MLP neurons of a small language model. Each row is named by its layer, matrix (up: input weights) and neuron, and shows model dimensions 416-511. Each number is 128 + 32 x the weight over its row's rms, rounded and kept within 0 to 255.
After each neuron's rows, "fires in" lists the words (lower case) most often at its 100 highest values on Wikipedia text that the model never trained on.

L2.up177 [192 135  31 136 122 139 177 117  99 138  95 138 162 100 148 137 148 164 160 119 118  79 111 141 151 100 120 122 128 184  57  85 126 126 144 115 182 124  72 120 101 111 134 109 111  87 131  83 102 178 122  65  79  96 148 115 125  67 147 132 141 128 124 164 142 147 122  80 135  96 169 141 183 100 204 155  84 111 151 102 189  94 116 119 133 127 139 159 140 130 173  90 167 135 118 115]
fires in: "been", "was", "work"

L2.up373 [ 61 112 121 124  92 103 143 110 140 116 137 166  74 152 158 113 137 178 177 106  83 158 134  88  85 111 111  68  90 100 115 139 109 155 205  80 123 165  82 150 160 137 189 172  81 150 158 173 105 133  71 161 131 164 115 187 112  73 144 200 106 141 136 191  94 150 129  94  96 103 140 161 136 125 118  80 154  85 113 125 176 112  68 100 167 121 139 138 170  81  65 144 139 142  88  61]
fires in: "and", "cola"

L2.up1882 [ 66 124 141 129 152 108 104 161 124 139  95 152 122 159 125  81 110 135 151 170  99 147 164 127 140 116 175 131 154 132 139 117 117 121 117 141 153 106 148 159 171 111 111 104 148 140 164  68  98 122 110  82 167  91 123 120 145 170 162  94 125 106 112 172  95 124 180  71  82 144 142 135 186 103 170 109 144 148 125 131  64 204 119 124 155 112 153 155 101 139 149  88 147 122 130 152]
fires in: "announced", "reported", "reportedly", "stated", "said", "independencia"

L2.up259 [149 120 146 143 157 137 152  82  99 145 125  89 149 136  62 148 180 152 170 156  99 135 126 125 140 146 153 144 105 145 116 103 173 190 118 131 136  95 106 158 128  84 119 127 103 150 120  91 120 184 158 117 113 157 118 139 140 117 118 121 105 152 186 181 171 142 142 126 111 132 123 151 193 147 102 181 132 128  39 123 114 152 108 121 187 103 202 114 145  91 132 155 150 142  30 119]
fires in: "it", "that", "them", "him", "and"

L2.up1227 [118 156 144 159 165 142 118 191 101 107 117 163 152 149 140 134 137 108  99 111  90 170 169  84 122  67 143 137 117  89 120 138 130 127 155 192 123 109 146 148 146 103 106 131  99  84 105 118 131 162 104 126  79  97  91 153 172  69 127 120 158 135 109 171 101 143 172 193 144 105 160 126 159 178 134  93 112 121  90 117 188 125 170 144 132 117 168 117 112 158 114 124 138 102  72 136]
fires in: "in", "around", "on"

L2.up1384 [136 123 129 102 170 187 151 139 146 103 111 176 143  97 207 121 131 129 142  77 125 135  87 123 133 105 168 194 136  92 141  84 102 113 153 150 189 106 152 124 127 129 186 118 120 143 126 120 107 141 131 197 143 105 170 119  78  94 161 144  74 162 125  81  83 165  79  87 173  78 138 132 113 145  83  92 132 125 136 134 119 157 163 131 110 132  84 126 168 100 130 123 158 100 115 118]
fires in: "2024", "2025", "2026", "2014", "1996", "1995"

L2.up2229 [149 152 125 112  73 132  85 104 118  66 126 111 129 137 156 141 238 102  91 137 131 120 146  98  92 108 151 100 176 148 138 152 151 179 105  98 148 138 144 175 117  81 141 136 120 153 116 115 125 102 164 139 138 149  97 144 180 137 112 127  79  64 145 110 149  80 137 109 175 138  80  51 167 192  97 203 134 132 151 149 114 196 154 185 137  72 139 131 126 199 124 120 149 183 107  50]
fires in: "5", "4", "vol", "volleyball"

L2.up150 [ 76 120 163  91  88 126 165 108 134 167 171 144  80 112 117 158 143 177  98 116 106 135 116 128 153  84 165  65 118 134 156 119 131 139 176 114 114  90 183 175 137 103 124 128 123 153 156 116 129  68  92 126 139 141 130 105 150 124 183 119 109 110 114 152 168 170 154  99 131 103  77  79  69 118  94 132 181 136 131 188 132 160 163 148  64  97 152 138 145 101 208  47 210 169  60  87]
fires in: "to", "that", "help", "her"

L2.up2311 [106 112 153  90 159  99 164  55 121 108  84 151  88 150 164 210 109 148 160 153 141 156 111  95 144  80 112 179 116 138 135 115 136 139 130  40 110 101 124 170 149 138 119  70 117 139 139 153 168 152 134  95 122 153  78 156 115  76 110 101 128 148 153 110 124 126 130  79 121 177  92 145 109 135  45  92  91 116 113 118  71 149 112 140 163 170 125 115 152  64 108 118 142 104  68 108]
fires in: "while", "who", "which", "vesa", "where"

L2.up151 [134 147 161 125 189 149  95 129  88 111 141 101  69 197  98 145 114 110 151 195 143  73 116  63 137  61 150 169 137 126 108 132 129 163 165 116  96 205 141 139 146 124 115 137 131 112  68 122 147 161  98 167 153 117 111  81 156  69 107 164 118 192 137 142 109 156  79  88 133 131  82 133  76 149 162 139 158 108 126 163 148 186 123  78  63  98  94 109  98 201 151 126  72 125 159  64]
fires in: "the", "a", "three", "two", "fourth"

L2.up610 [ 77 161 102 151  80 114 162 123 111 134 133 151 179  74 111 126 164 109 110 137  91 152  89  64 119 136 135 121  85 144  49 115 152 138 229 173  97  55  59 144 177 140 154  59 132 117  76 155 152  92 183 117 164 122 135 121 101 149 129  88 105 112 167 214 195  95 129 160 151 131 127 174 124  77  86 120 148  94 130 166 135 163 143 132 135 129  81 136  94 158 113 112 155 149 143 141]
fires in: "work", "same", "time", "control", "security", "cost"

L2.up1309 [135 124 120  49 169 113 173 170 112 165 192 174  37 140 138 159  85  95 100 122 127 132 120 152  86 160 162 122 121 142  97 125 128 134 124 118 212  98 154 131  98 138 112 140 147 149 149 148 156 137 140 147 158  95 162 128 158 127 100 122 113 146 130 144 117 127 177 117 162 141 123 133 214 194 145 160 131 152  43 111 109 106 134 127 128 134  92 115  83 161 142 121 136 166 134 191]
fires in: "but", "although", "if", "though", "while", "when"

L2.up1550 [121 176 113 153 153  38 144 107 176 117 169 124 128  93 112 107 145  76 162 134 143 161 110 132 123 136 116 197 149  97 169 171  86 164 159 155 122  70 122 140 114 118 163 128 139  98 156 135 133 132 151  42 136  71  98 152 149 146 166 106 120 111  69 117 129 134  89 168 112 109 134 108 103 131 140 139 111 165  58 142 156 133 139 146 140 100 174 101 112  72 126 170 149 124 179 113]
fires in: "this", "coogee"

L2.up1425 [140  82 140 178 163 138 165 108 112 142  88 131  96  74 121 135 117 110 125 165 201 144  98 147 155 159 201 133 144 135 132 148  83 125 120 143 139  97 206 133 151 172 114 145 101 139 159 122 100 174 166 143 126 191 189  89 142 144 172 190 139 102 102 170  90 127 124 163 170  87 143  93  74 137 106 132 151 113 123 182 121 106 124 170  92 136 161  94 151  99  94 147 132 129  28 156]
fires in: "21", "1983", "1984", "71", "41", "42"

L2.up1052 [177  96 130 104 129  94 132 115 172 136 139 159 136  96  94 119 113 114  88  96 108 112  53 102 136 161 126 155 167  91 129 147 111 106 167 110 134 105 148  60 122 100 121 104 126 110 132  98 146 137 151 105 171 101 127 137 133  87 124 141 127 113 206 154 125 128 125  78 132 159 138 197 104 103 137  90  88 111 125 140 124 196 177 150  98 105 184 184 111 146 107  97 167  98 112 144]
fires in: "which", "s", "aws", "bgs", "gps", "nws"

L2.up760 [171 123 160 117  89  80 152 155 162 107 126 101 136 159 186 128 151 165  89 188  97 141 111 145 126 101 143  96 135 119 109 168 153  98 185 100 101 168 115 101 101 164  48 116  89 134  93  94 144 191 123 156 132 120  88 135 150 153  83 178 142 150 105 128 149 139 136 152 140 106 172 108  96 150  77 144 145  68 113 144  97 163 155 122 107 114  86 100 108 134 111 145 124 121 124 147]
fires in: "game", "play", "vs", "coach", "swing", "legal"

L2.up2474 [117 115  93 134 187 119  82 192 170 143 116 148  91 169 121  99 155  55 137 135 108 131  91 158 135 172 153 137  99 122 120 137  97  98 101 131 128 129 159  95 138 133 143 146 135 106 134 138 134 110 141 166 124  94 115 156 107  72 149 148  95 101 124  60 145 186  94 100  90 121 114 153 106 135 178  86  49  95 136 112 119 135  52 118  57 139 133 126 108  90 109 106 124 142  90 168]
fires in: "called", "known", "between", "from", "associated", "after"

L2.up112 [153 132  95 126 198 168 150  97 142 160 165  81  57 104 119 100 120 160 170 126  99 132 116 131 142 116 112  87  56 129 100 148  64 162 131 110 158 117 112 104  78 118 174 152 180  58 107 190 105 192  83 111 125  86 145 220 140 150 147 108 142  94  87 125 120 138 126 102 135 118 132 102 127 137 122 125 116  88 150  90 150 175 134 155 125 111 120 100 105  98 161 157 111  96 101 113]
fires in: "film", "released", "release", "recorded", "recording"

L2.up2125 [ 88  82 176 121  91 134 130 130 156 104 174 126  97  77 144 136 115  72  68 177  96 114 149 157 118  97 133 101 162 126  96 147 102 181  76  89 109  64 135  99 115 119 139 126 125 117 158 188 117  92 168 122 177 131 159 108  86  97  93 128  94 169 120 123  84 144 133 172 133  82 125 139  70 204 124 129  32 135 151 139 108 157 191  77 181 132 168 108 122 129 115 124 131 111 175 106]
fires in: "him", "upload", "them"

L2.up301 [155 186  73  97 106 208 128 166  97 120 105 108 164 144 160 100 109 130 141 164 175 133  76 186  26 167 163 183 157 130 138 126 161 136 109 112 111 159 139 150 153 109 127 168 178 132 138  65 150  95 133 106 110 127 115 148 140 104 159 120 121 163  42  99  90 141  73 141 209 134 173  66 133  88 149 130 113 135 166 156 128  94 132 146 145 111 132 128 168  92 120 182 129 138 141 130]
fires in: "from", "in", "european", "damallsvenskan"

L2.up1083 [124  85 123 167 124 104 161 147 139 138 102  70  93  96 137 120  87 146  91 130 109 120 145 134 115 148  94 101 170 107 137  94  92 111 140 153 154  73 104 192 173 164 121  94  97  88 196 158 123 159 136 137 190 169 151 122 124 103 142  91 163 169  95 141  71 117 153 126 219 114  91 144 153 118 156 159  58 174 136 123 126 162 114  39 127  48 173  91 162 121  91 165 101 109 134 140]
fires in: "1978", "2006", "1997", "party", "1996", "2005"

L2.up702 [124 115 104 108 163 114 122 128  63 139 132 100 108 193 132 130 128 118 160  75 125 146 128 144  88 168 121  80 154 151 110 136 115 131 119 162 143 144 151 112  89 131 124 113 128 127 171 114 110 146 141 134 130  73 137  79 134 163 140  97 110 101 103 171 144  84  96  95 135 141  85  95 124 122  88 138  97 106 105 196 103  74 147 127 101 174 185 124 223 106 171 158 183 141 138 129]
fires in: "american", "country", "australian", "chinese", "italian", "abc"

L2.up960 [189 108 173 175 149 150 163 154 143 125 162 114  53 101  89 130 136 166 141 127 146 128 170 126  93 136 196  80  91  99 108  44 127 173 173 122 106 138 124  65  77 164 166 230 108 157  88  76 142 120 105 130 134 102 126 124 154 107 164 138 103 144 131 173 104 119  92 119 118 159 152 161 162 161 104 122 137 157 124 102 152 120  99 108  59 130 136 162 102 125  83  79  68 148 117  98]
fires in: "has", "have", "selección", "support", "had", "economic"

L2.up728 [165  86 100 100 131 144 122 184 109 123 136 108 140 102 143 169 177 121 180 158 148  58 137 153 113 177 171  68 137  67  97 133 119  52  75 104 100  61 149  69  90 111 160  85 129 105 165  92 150 160 158  65 138 118 137 139 159 171 135 129  82  84 129 141 128 176  91 124 100  96  42  95  71 156 161 120 118  87 110 154 130 125 108 195 103 184 142 168 134 136 125 151 133  95 131 165]
fires in: "film", "band", "unit", "is", "series", "album"

L2.up317 [140 130 118 194  80 165 138 149 128 134 113  77 130 159  92  93 150 118 116 100  96 145 121 134 109 152 142  91 134 134 106 122 111 206  74 127 104 126 100  97 104 122 161 125 156 108 155  96 109 114 112 101 121 178  77 126 143  97 171 138 101  95 106  90 106 126 126 157 158 127 158 187 127 104  90  70 111 123 127 173 113 142 149  67 144 205 176 139 117 105  98 151 140 135 148 124]
fires in: "it", "items"

L2.up2371 [ 85 141  97 114 117 110 155 141 151  90 123 157 109 149  96 154 213 125 147 120 175 111 123  83  93 138 184 112 174 111 139 115  99  91 116 146  90 170 142 153 117  63 157 125 142 145 121 136 135 184 146 107 118  67 132 156  81 133 152 170 107  99 142 139 175 150  72 117 117 154  88 115 146  98 142 114 157 176 119  79 121  98 155  46 127  64 152 105 115 151 114 142 118 223 159 139]
fires in: "he", "public", "this"

L2.up368 [128 156 108 161 160 171 129  88 179  99 187 156 124 116 165 169 167 157 121 110 110 148  60 105 123  92 111 104 154 127 135 135 129 140 179 166 199 143 123 113 165  84  69 138 167  92 143 135 107 115  69 132 106  74 154 123 153 140  69 145 143 123 123 114 140 158 147  95 137  60 114 123 132  91  73  91 138 103 110 105  54 119 144 137 142 119 101 134  92 146 161 169 141 108 158 159]
fires in: "2006", "2024", "2014", "2018", "2026", "2008"

L2.up2449 [138 120 135 119 125 103  82 129 127 102 140 166 145 130  76 142  82 108 122  93 138  78  82  72 134  96 162 154 135 145 166 139 118  67 160 107 149 106  74 149  80 198 197 174 124 143 100  89 130 177 106 159  95  95 158 108 170 183 180 182 133 111 140 128 158  77 156 165 163 147 100 123 187 146 145 119 115 173 194 103 128 118 132 148  83 147 153  98  97  73 188  88  95 125 109 106]
fires in: "have", "children", "men", "has", "workers", "soldiers"

L2.up1997 [128 117 134 149  59 108 102 123  70 132 112 150  51 110 150 191 158 157 101 121 178 131 145 170 162 205  99 148 154 176  72 163 134  83 105 173 145 109 129 115  89 161 114  61 133 132 117 100 111  86  78 114 141 156 131 137  44 154 131 110 124 115  96  92 144 172 131 140 132  98 178 152 131 115 153  91 174 100  93 145 154 118 123  59 147 123 116 129 140 115 113 146 196 138 134 129]
fires in: "on", "like", "upon", "it"

L2.up1216 [128  83 141  76 140  50 178 190 163 163 187 113  44 138 166 144 151 102 136 109 115  60 111  92 164 122 141 180 151 160 158 151 139 108 114 160 155  94  93 159 168 194 108 140 142 181 139 111 120 129 109 168 125 168 158 160 143 134 220 126 108 114 162 135 185  97 152 123 121 145 134 126 168 164 148 138 114 175 119 107 104 185 162 100 114 135  99 132  95 180 167 169 197 137 119 114]
fires in: "to"

L2.up432 [ 95 144 107 130 140 143 162 148 147 123 102 118  86  73 148 117 129 143 154 116 103 139 101 132 128 149 105 121  90 140  85  96 115 115 132 119 108  96 125 185 133 107 174 190 150 138 130 155 126 182 122 129  90 117 138  70 144 145 138 132 129 152 138 119 139  38 167 156  87 146 117 127 142 129 140 141  82 145 153  94 154 164 176 122 163  73 142 159 149 107 142  96 178 125 168 147]
fires in: "was"

L2.up1842 [112 203 116 118 103 142 192 113 112  78 105 180 105 171  89  33  61 152 128 129 142 122 123  79  61 117 151 124 133 141 189 109 121 164 123 119 140 137 108 137 144 102 105 177 157 153 133 122 142 115 134  98 156 125 152 173 166 131 102 161 100  97 147 141  83 119 117 126 120  66 186 129 115 183 125  90 155 134  85  54 103  76 157 144 146 141  66 122 166 114 145 121 136 113  88 141]
fires in: "and"

L2.up1973 [151 107 151 142 125 130 159  65 137 101  63 118 160 156 107 126 139 142 163 125  93 108 201  83 148 119 183 110 134 151 108 122 132 138 134  99  89  81  89 189 115 139  78 162  74 152 113 154  70 141 146 138 110 100  93 114 117 115 163 113 121 108 163 173  89  90 124 134 140 199 117  72 133 191 194 116 144  81 138 111  76 173 145 142 143  67  80 175 128 104 201 125  96 104 118  93]
fires in: "him", "about", "against"

L2.up1433 [ 66 108  99 109 123 156 111 141  71 114 132 118 140 119  85  90 114  96  78 158 135 103 119  98 118 162 117 139 159 115 101 154 118 126  91 144 184 100 148 106  84  94 109  98 183 109 171 198  94 155 157  61  94 113 161 106 184 159  58 106 176 109  68 156 103  85 122 107 104 122 122 165 126 133  96 151  86 165 131 114 120 166  95 138 150  80 143  95 135 105 119 101 138 115 113  95]
fires in: "to"

L2.up283 [ 97 139  85  62 109 161 112 146 133 114 105 134 124 163 149  90 167 106 106  68 105 128  87 107 182 149 157 152 115 110 155 195 160 136 155 129 183 195 175 119 131 134  83  95 113  48 103 107 167 163  88  97 136 110 205 195  68  66  87 128  77  68 137  87 160 130  93 119  97  85 110  89 144 142 181 165 118 184  96 139 123  98 176  79 118 125 133 147 103 105 163 135 104 134 218 126]
fires in: "had", "up", "policy"

L2.up1256 [143 103 208 147 140  67 157 127 114 167  84 164 159 133 146 155 161 127 137 180 104  66 111 145 132 149 131 157 130  66 169 150 108 164 173  85 150  97 106 196  98 108  79 166 143 112 160 123 175  84 149 166 190 119 152 153 190 122 127 171 112 181 141 183  99 113 136 118  83 185 121 120 165 120 121 162 128 129 152 135  87 175 133 102 169 153 122 151 179  89 176 121 143 118 150 132]
fires in: "who", "some"

L2.up2232 [141 143 180 166 145 148 125 129 133 151 122 137  58 180 149 143 140 141 173 139  51  38 137 104  93 187 144 149 158 145 163 120 115 124 147 188 131 115 187  81 157 149 161 135 118  97 100 151 151 167  46 101 171 124 120 110  88  55  77  56  87 101 136 107 138 127 104 138 122  96 159  45 143 168 125 127  75  98 106 139 167 154 151 135 174 113 177 106 121 123 168  96 149 129 117  76]
fires in: "on", "from", "through", "than"

L2.up982 [105 143 132  94 103 178  63 114 172 135 162 163 116 153  76  80 128 145 114 215 136 141 128  60 125 132 149 169 175 138 173 136 159 162 153 130  78  78 119 160 167 126 151 159 144 146 100  95 114 140 132 134 179  66  36 100 137 136 166  77 133 129 167 183  88  79  75  87 185 121 155 103 150 123 120 130 195 132 140 195 154  91 120 101  60 131 168 104 176  95 115 129 132 179 125 130]
fires in: "two", "three", "four", "several"

L2.up2021 [102 145 139 119 103 125 119 160 154 118  73 137 106 128 130 158 157 182 157  94 105 181 126 120 178 106  68 144 133 150 161  81 152 159  68 122 155 174 127 168 142 120 109 100  84 148 116 196 112   9 136 146 106 210 122 156 104 116 143  82 181 147 137 135 156 128 121 141  90 112 142 138  91 117 131  84  95  91  86 113 143 110 178  65  47 112  98 143 162  89 131 158 194 107 127  74]
fires in: "had", "do", "distinguished"

L2.up59 [157 159  39 135 144 145 109  86 184 113 132  79 153  83 139 114 125 140 102 106 106 164 153 147 143 116 192 144  89  78 157  86 194 112 109  68 175 103 135 157 111 122 142  76 183 141 152 136 208 136 149 186 137 184 120 117 124  74 114 106 128 130 155 136 116 122 149 134 114 133 160 126 115 180  93 163  90 141 119 115 130 136  72 124 179 120 131 112 203  96 169  99 164 156 129  85]
fires in: "for", "hosted", "antológica", "catalyst", "rhode"

L2.up80 [122 127 110 115 153 145 126 113 147 135  69 105 112 174  71 139 161 207 158 142 149 141 124 109  97 116  62 163  91 116 114 159 151 139 114 126 146 125 132  90 145 130 168  51  94 112 131 102 141 128  80 124 118 103 143 132 135 120 175 134 141 141 151 125 186 149  87  81  97 175 101 158 137  98 134  81 133 107 104 168 117 143 162 120 102 135  99 165 186 104 121 164 129  99 108 151]
fires in: "american", "000", "mind", "arab", "country"

L2.up1578 [142 101 100 100 169 133  86 143 162 146 134 133 102 163 137 138 138 164 133 123 155 146 137 126 135 203 157  87 166 192 111 121  99 153  97  89 134 121 113 158 146 145 150  87 148 175 133 108 110 116 144 186 104 104 146 153 125 102 169 145 148 152  93 136 162 103 112 151 178 137 141 129 133 126 169  90 137 119 153 162 137 174 122 155 134 123 160  64 122 140 150 153 117 138 146 148]
fires in: "from", "were"

L2.up997 [114 128 123 118 122 109 114 109  97  91 186 144  99 150 163 114 133 189  80 124 157  86 110 121  75 121  66 123 125  82 143 102 161 104 114 186 117 128 147 170 142  83 141 161 133 165 142 136 119  78 152 110 121 102 116 146 104 100 129 175 117  78  75 118 136 145  98 153 117 135 157 179 155 140  97 133  88 113 103 110 165  95 110 100 138 106 133  76 159  97  86 122 144 118 146  60]
fires in: "or"

L2.up510 [154  53  92 111 124 134 161  85 144 155  65 130 128 169 180 167 143 123 134 148 184  61 116 104 180 132 161  88 113 100 165 152 110 129 142 102 116 100  90 156 189  47 168  80  98 178 181 100 178 148 141 169 161 113 116 122  93 165  91 132 127  90  81 119 142 153 134 135 120 175  75 146 148 140 138 157 160 103  78 116 108 121  80 155 103 158 124 127 165 126 108 118 137 110 106 103]
fires in: "film", "television", "company", "band", "military"

L2.up2473 [130 158 180 160 158 160 151 102 148 101 111 163 110 163 101  92 133 157 127 134 144 154 152 101 152 212 121  98 116  91 168 173 135  91 196 131 163 156 132 178 121 103 108 133  82  89 103 114 132 134 131 141  57 123 122 126 129 156  62 147 137  91 118 173 117 187 180 127 125 154 133 108 162  98  95 133  90 142 145 132 137 154 115 157 122  96 101 116  75 101 134 141 165 138  57 115]
fires in: "65", "1969", "1970", "60", "1960", "1965"

L2.up1708 [ 77 172 157 176 153 150  89 156  71 131 105 182 156 161  69 112 154 126 132 197 134 195 121  84 107  80 152 112 111 143 104  94 114 124 108  98 166 192  39 113 156  61 156 115 132 158 146 175 165  96  79 178 139 160 176 137 130 127 164 124 193 116  80 192 141 172 123 111 127  96 135 176  84 144 149 142 193 148 105 178 156 178 118 110 170 156 146  98  93 160 170 131 119  34 137 107]
fires in: "age", "gps", "g", "gp9", "gp7", "atl"

L2.up906 [188 137  66 114 158 142 157 154 132 122  91 115 139 115 142  97 133 164 179 147 108 104 162  73 116 125 116 149 162 128 131 109 110 117 146 149 150 100 161 110 140 118 169  95 110  63 159 120 162 150 197  88 134 156 139  85 110 108 143 110 111 154 103 149 122 143 109 140 101  97 111  93  95 149 103 131 138 158 137 117  86 124 167 121  60  88 126  73 161  76  75 142 162 137 155  85]
fires in: "them", "residents", "itself", "themselves", "what"

L2.up118 [153  84  87 213 146 172 120 135  96 155 139 154  80 138 124 137 174 100 146 119 105  33 164 141 138 177 170 140 112  93 139 157 117 110 141 125 111 112 156 109  85 175  92 173 133 165 140 191 123 121 168  79 131 106 127 120 115 186  80 121  63 142 146 154 170 109 105  86  94 156 184 121 104 176 125 130 123 184 127 176 172 115 115 110 175 150 156 113 106 106 116  79 123  95 130 115]
fires in: "would", "could", "to", "until", "than"

L2.up571 [ 39 112 172 132 172 199  94 128 153 157 155  92 164 111  91 130 117 135 120  72 128 119 193 103 144  96  65 144 135 173 145 127 144  61 160 127 100 109 130 146 105 192 134 137 140  69 143 139 125 146 132  88  87 181 112 188  91  82 128 143 132  93 131 136 120 152 138 130  72 119  84 132  96 171 157  96 133 145  81 143 135  86  79 115  90  90 115  97 132 123 139  98 174 106 110  88]
fires in: "in", "can", "bombs"

L2.up2178 [ 66  50  95 125 139 147 151 120 178 163  88  81  99 106 136 144 172 162  90 140 144 142 103 148 113 181  95 117 113  99 130 122 163 136 110 145  97 147 153 174 145 163 177 112 143 183 161  81 118 114 121 133 125 110 163 130 123 164 124 122 121 190  99  92 109 135 110 109 172 151 125 156 187 115 108 160 127 118 168  95 177 110 116 128  51 153 149 144 164 184 128 156 159 108 139 143]
fires in: "were", "main", "got"

L2.up1635 [ 62 168 121 102  63 114 111 135  85 120 150 146 115 199  96 173 154 170 101 133 100 146 119 191 175  89 176 115 156 113 111 134 158 162 128 143 130 169 123 105 163 126 118 155 116 135 140 140 112 149 113 123 103 145  96 107 113 145 121 135  85  97 132 105 124 111 133  94 140 131  98 122 117 118 106 139 107 168 135  77 188 174 119 163 123 157  78 185  97 153 178 105 104 151 177  78]
fires in: "may", "september", "august", "democratic", "march", "april"

L2.up32 [101  91 153 161 154 137 115 159  94 151  84 134  88 167 147 175 119 103 146 170 103 114 128 149 123 208  76 138  89 101  37 142 111 119 115 176 143 244  64 148 111 132 157  73 153 141 161 110 143 127 144 143 129 117 176 120 125 134 108 108 109 130  90 112 119 138  95 147 174 103 117 164 156  94 148 130 130 129 128 152 126  82 110 150 115 102 151 127 129  79  62 162 132 151 133 100]
fires in: "it", "cost", "large", "smaller", "upper"

L2.up2180 [ 81 172 135 187 100 103  75 118 141 151 126 119 136 183 164 113  98 136  99 147  97 145  79 105 145 118 108 143  95  94 109 113 129 116 150 134 127 129 105 134 129 124  92  89  65 147 113 106 183 107 177  62 150 124 147 150  98 100 107 123 126 132  70 123 116 160  89 132 116 137 150 100 142 131  96  83 111 157 120  20 151 117 149  82 173  93 142 130 168 157 141 111  95 143 152 107]
fires in: "he", "had"

L2.up615 [115  67 140 156 130 223 184 123 144 175 104 115 189 143  13 103 142 149 140  60  93 129 119 115 147 122 143 219  87 143 107  64 142 143  94 139  79 143 101 129  47 134 151 119 153 135 132 122 139 110 122 120 149 159 136  99 139 182 128 155 194 156 136  78 116  96 129 169 190 151 102  90 112 129 139  89  79 130  28 114 102 166 156 144  89  86 173 108 102 122 165 129 110  72  89 113]
fires in: "best", "total", "billion", "tour", "beijing"

L2.up194 [ 62 181 134 126 140 144  78 101 157 120  98 140 165 135 189 129 137 148 142 182 108 148 110  99 143 161 135 148 156 121 154 144 158 200 115  62 105  75  85 118 151 133 178 143  69  92 140  94 139 143 154  57 153  77 162 113 103 119 141 107  65 135 104 133 221 150 106 159 112 149 137  82 156 168  95 154 103  89  92 152 143 131  99 100 151 106 174  94 128 140 108  97  94 100 158 123]
fires in: "member", "him", "congress", "representatives", "parliament"

L2.up1159 [132 147 101 124 138 137 173 145 114 129 151  48 119 108 105  81 118 153  96  75 111 167  67 126 122 108 146 114 180 117 173  72 138 113  87 128  63 157  78 147 167 167 124 136 115  97 165 200 133 141 140  84 154 210 118 147  29 121 176 157  77 179  84 118  97 107  81 144 123 164 159  88 110 116  67 150 114 180 107 122 181 178 132 132 147  89  77 144 134 117 167 121 187 123 106 113]
fires in: "was", "had", "has", "became", "finds"

L2.up493 [110  95 116 195 120 163 128  98  88 155 124  57 184  92 191  95 237 188 130 145 125 168 137  77 156 148 122  74 148 147 171 103 153  93 116 150 137 109 184  87 126 136 145 130 166 100 127 149 174 115 115 171 154 167 170 161  82  92 135 134 136  78  63 155 131 183 113 168 177 141 179  94 162 143  96 165 117  83 174 122 168 155  83 155 164 130 126 121 112 178 179 162 129 132 146 139]
fires in: "school", "college", "children", "child", "woman", "love"

L2.up713 [124 132 129 168 182 104 203 150 162 132  82  83 114 123  92 144 146 110 123 124 171 109 115 134 168 150 165 132 162 141 124 128  82 103 147 126 147 124  93  94 146 140  93 118 186 160 152 140  96 145 140 108 128  65  96 174 127 150 125 119  64 168  36 101 130  89 182  84 140  91 148 128 139  93 123 114 112 124 150 141 110 142 111 109 155  57 157 121 182 134 159 144 153  94 114 112]
fires in: "2006", "2007", "2005", "film", "2004", "2014"

L2.up445 [146 142 133 181 184 101 170 121  99  92 106  97 135 108 177 131 160 173 116 169  77 151 137 134  96 106 138 175 135 167 165 127 173  94 154  92 131 194 131 134  88 143  85  85 115 144 123 125 146 128  95 137 101 100 110 146 132  94 165 130 154  84 116 116 122 111 162 171 151 150 163 137 154 118 119 175 123 155 132 144 150 132  74 152 157 165 137 123 168 181 183  71 117 108 104 183]
fires in: "in"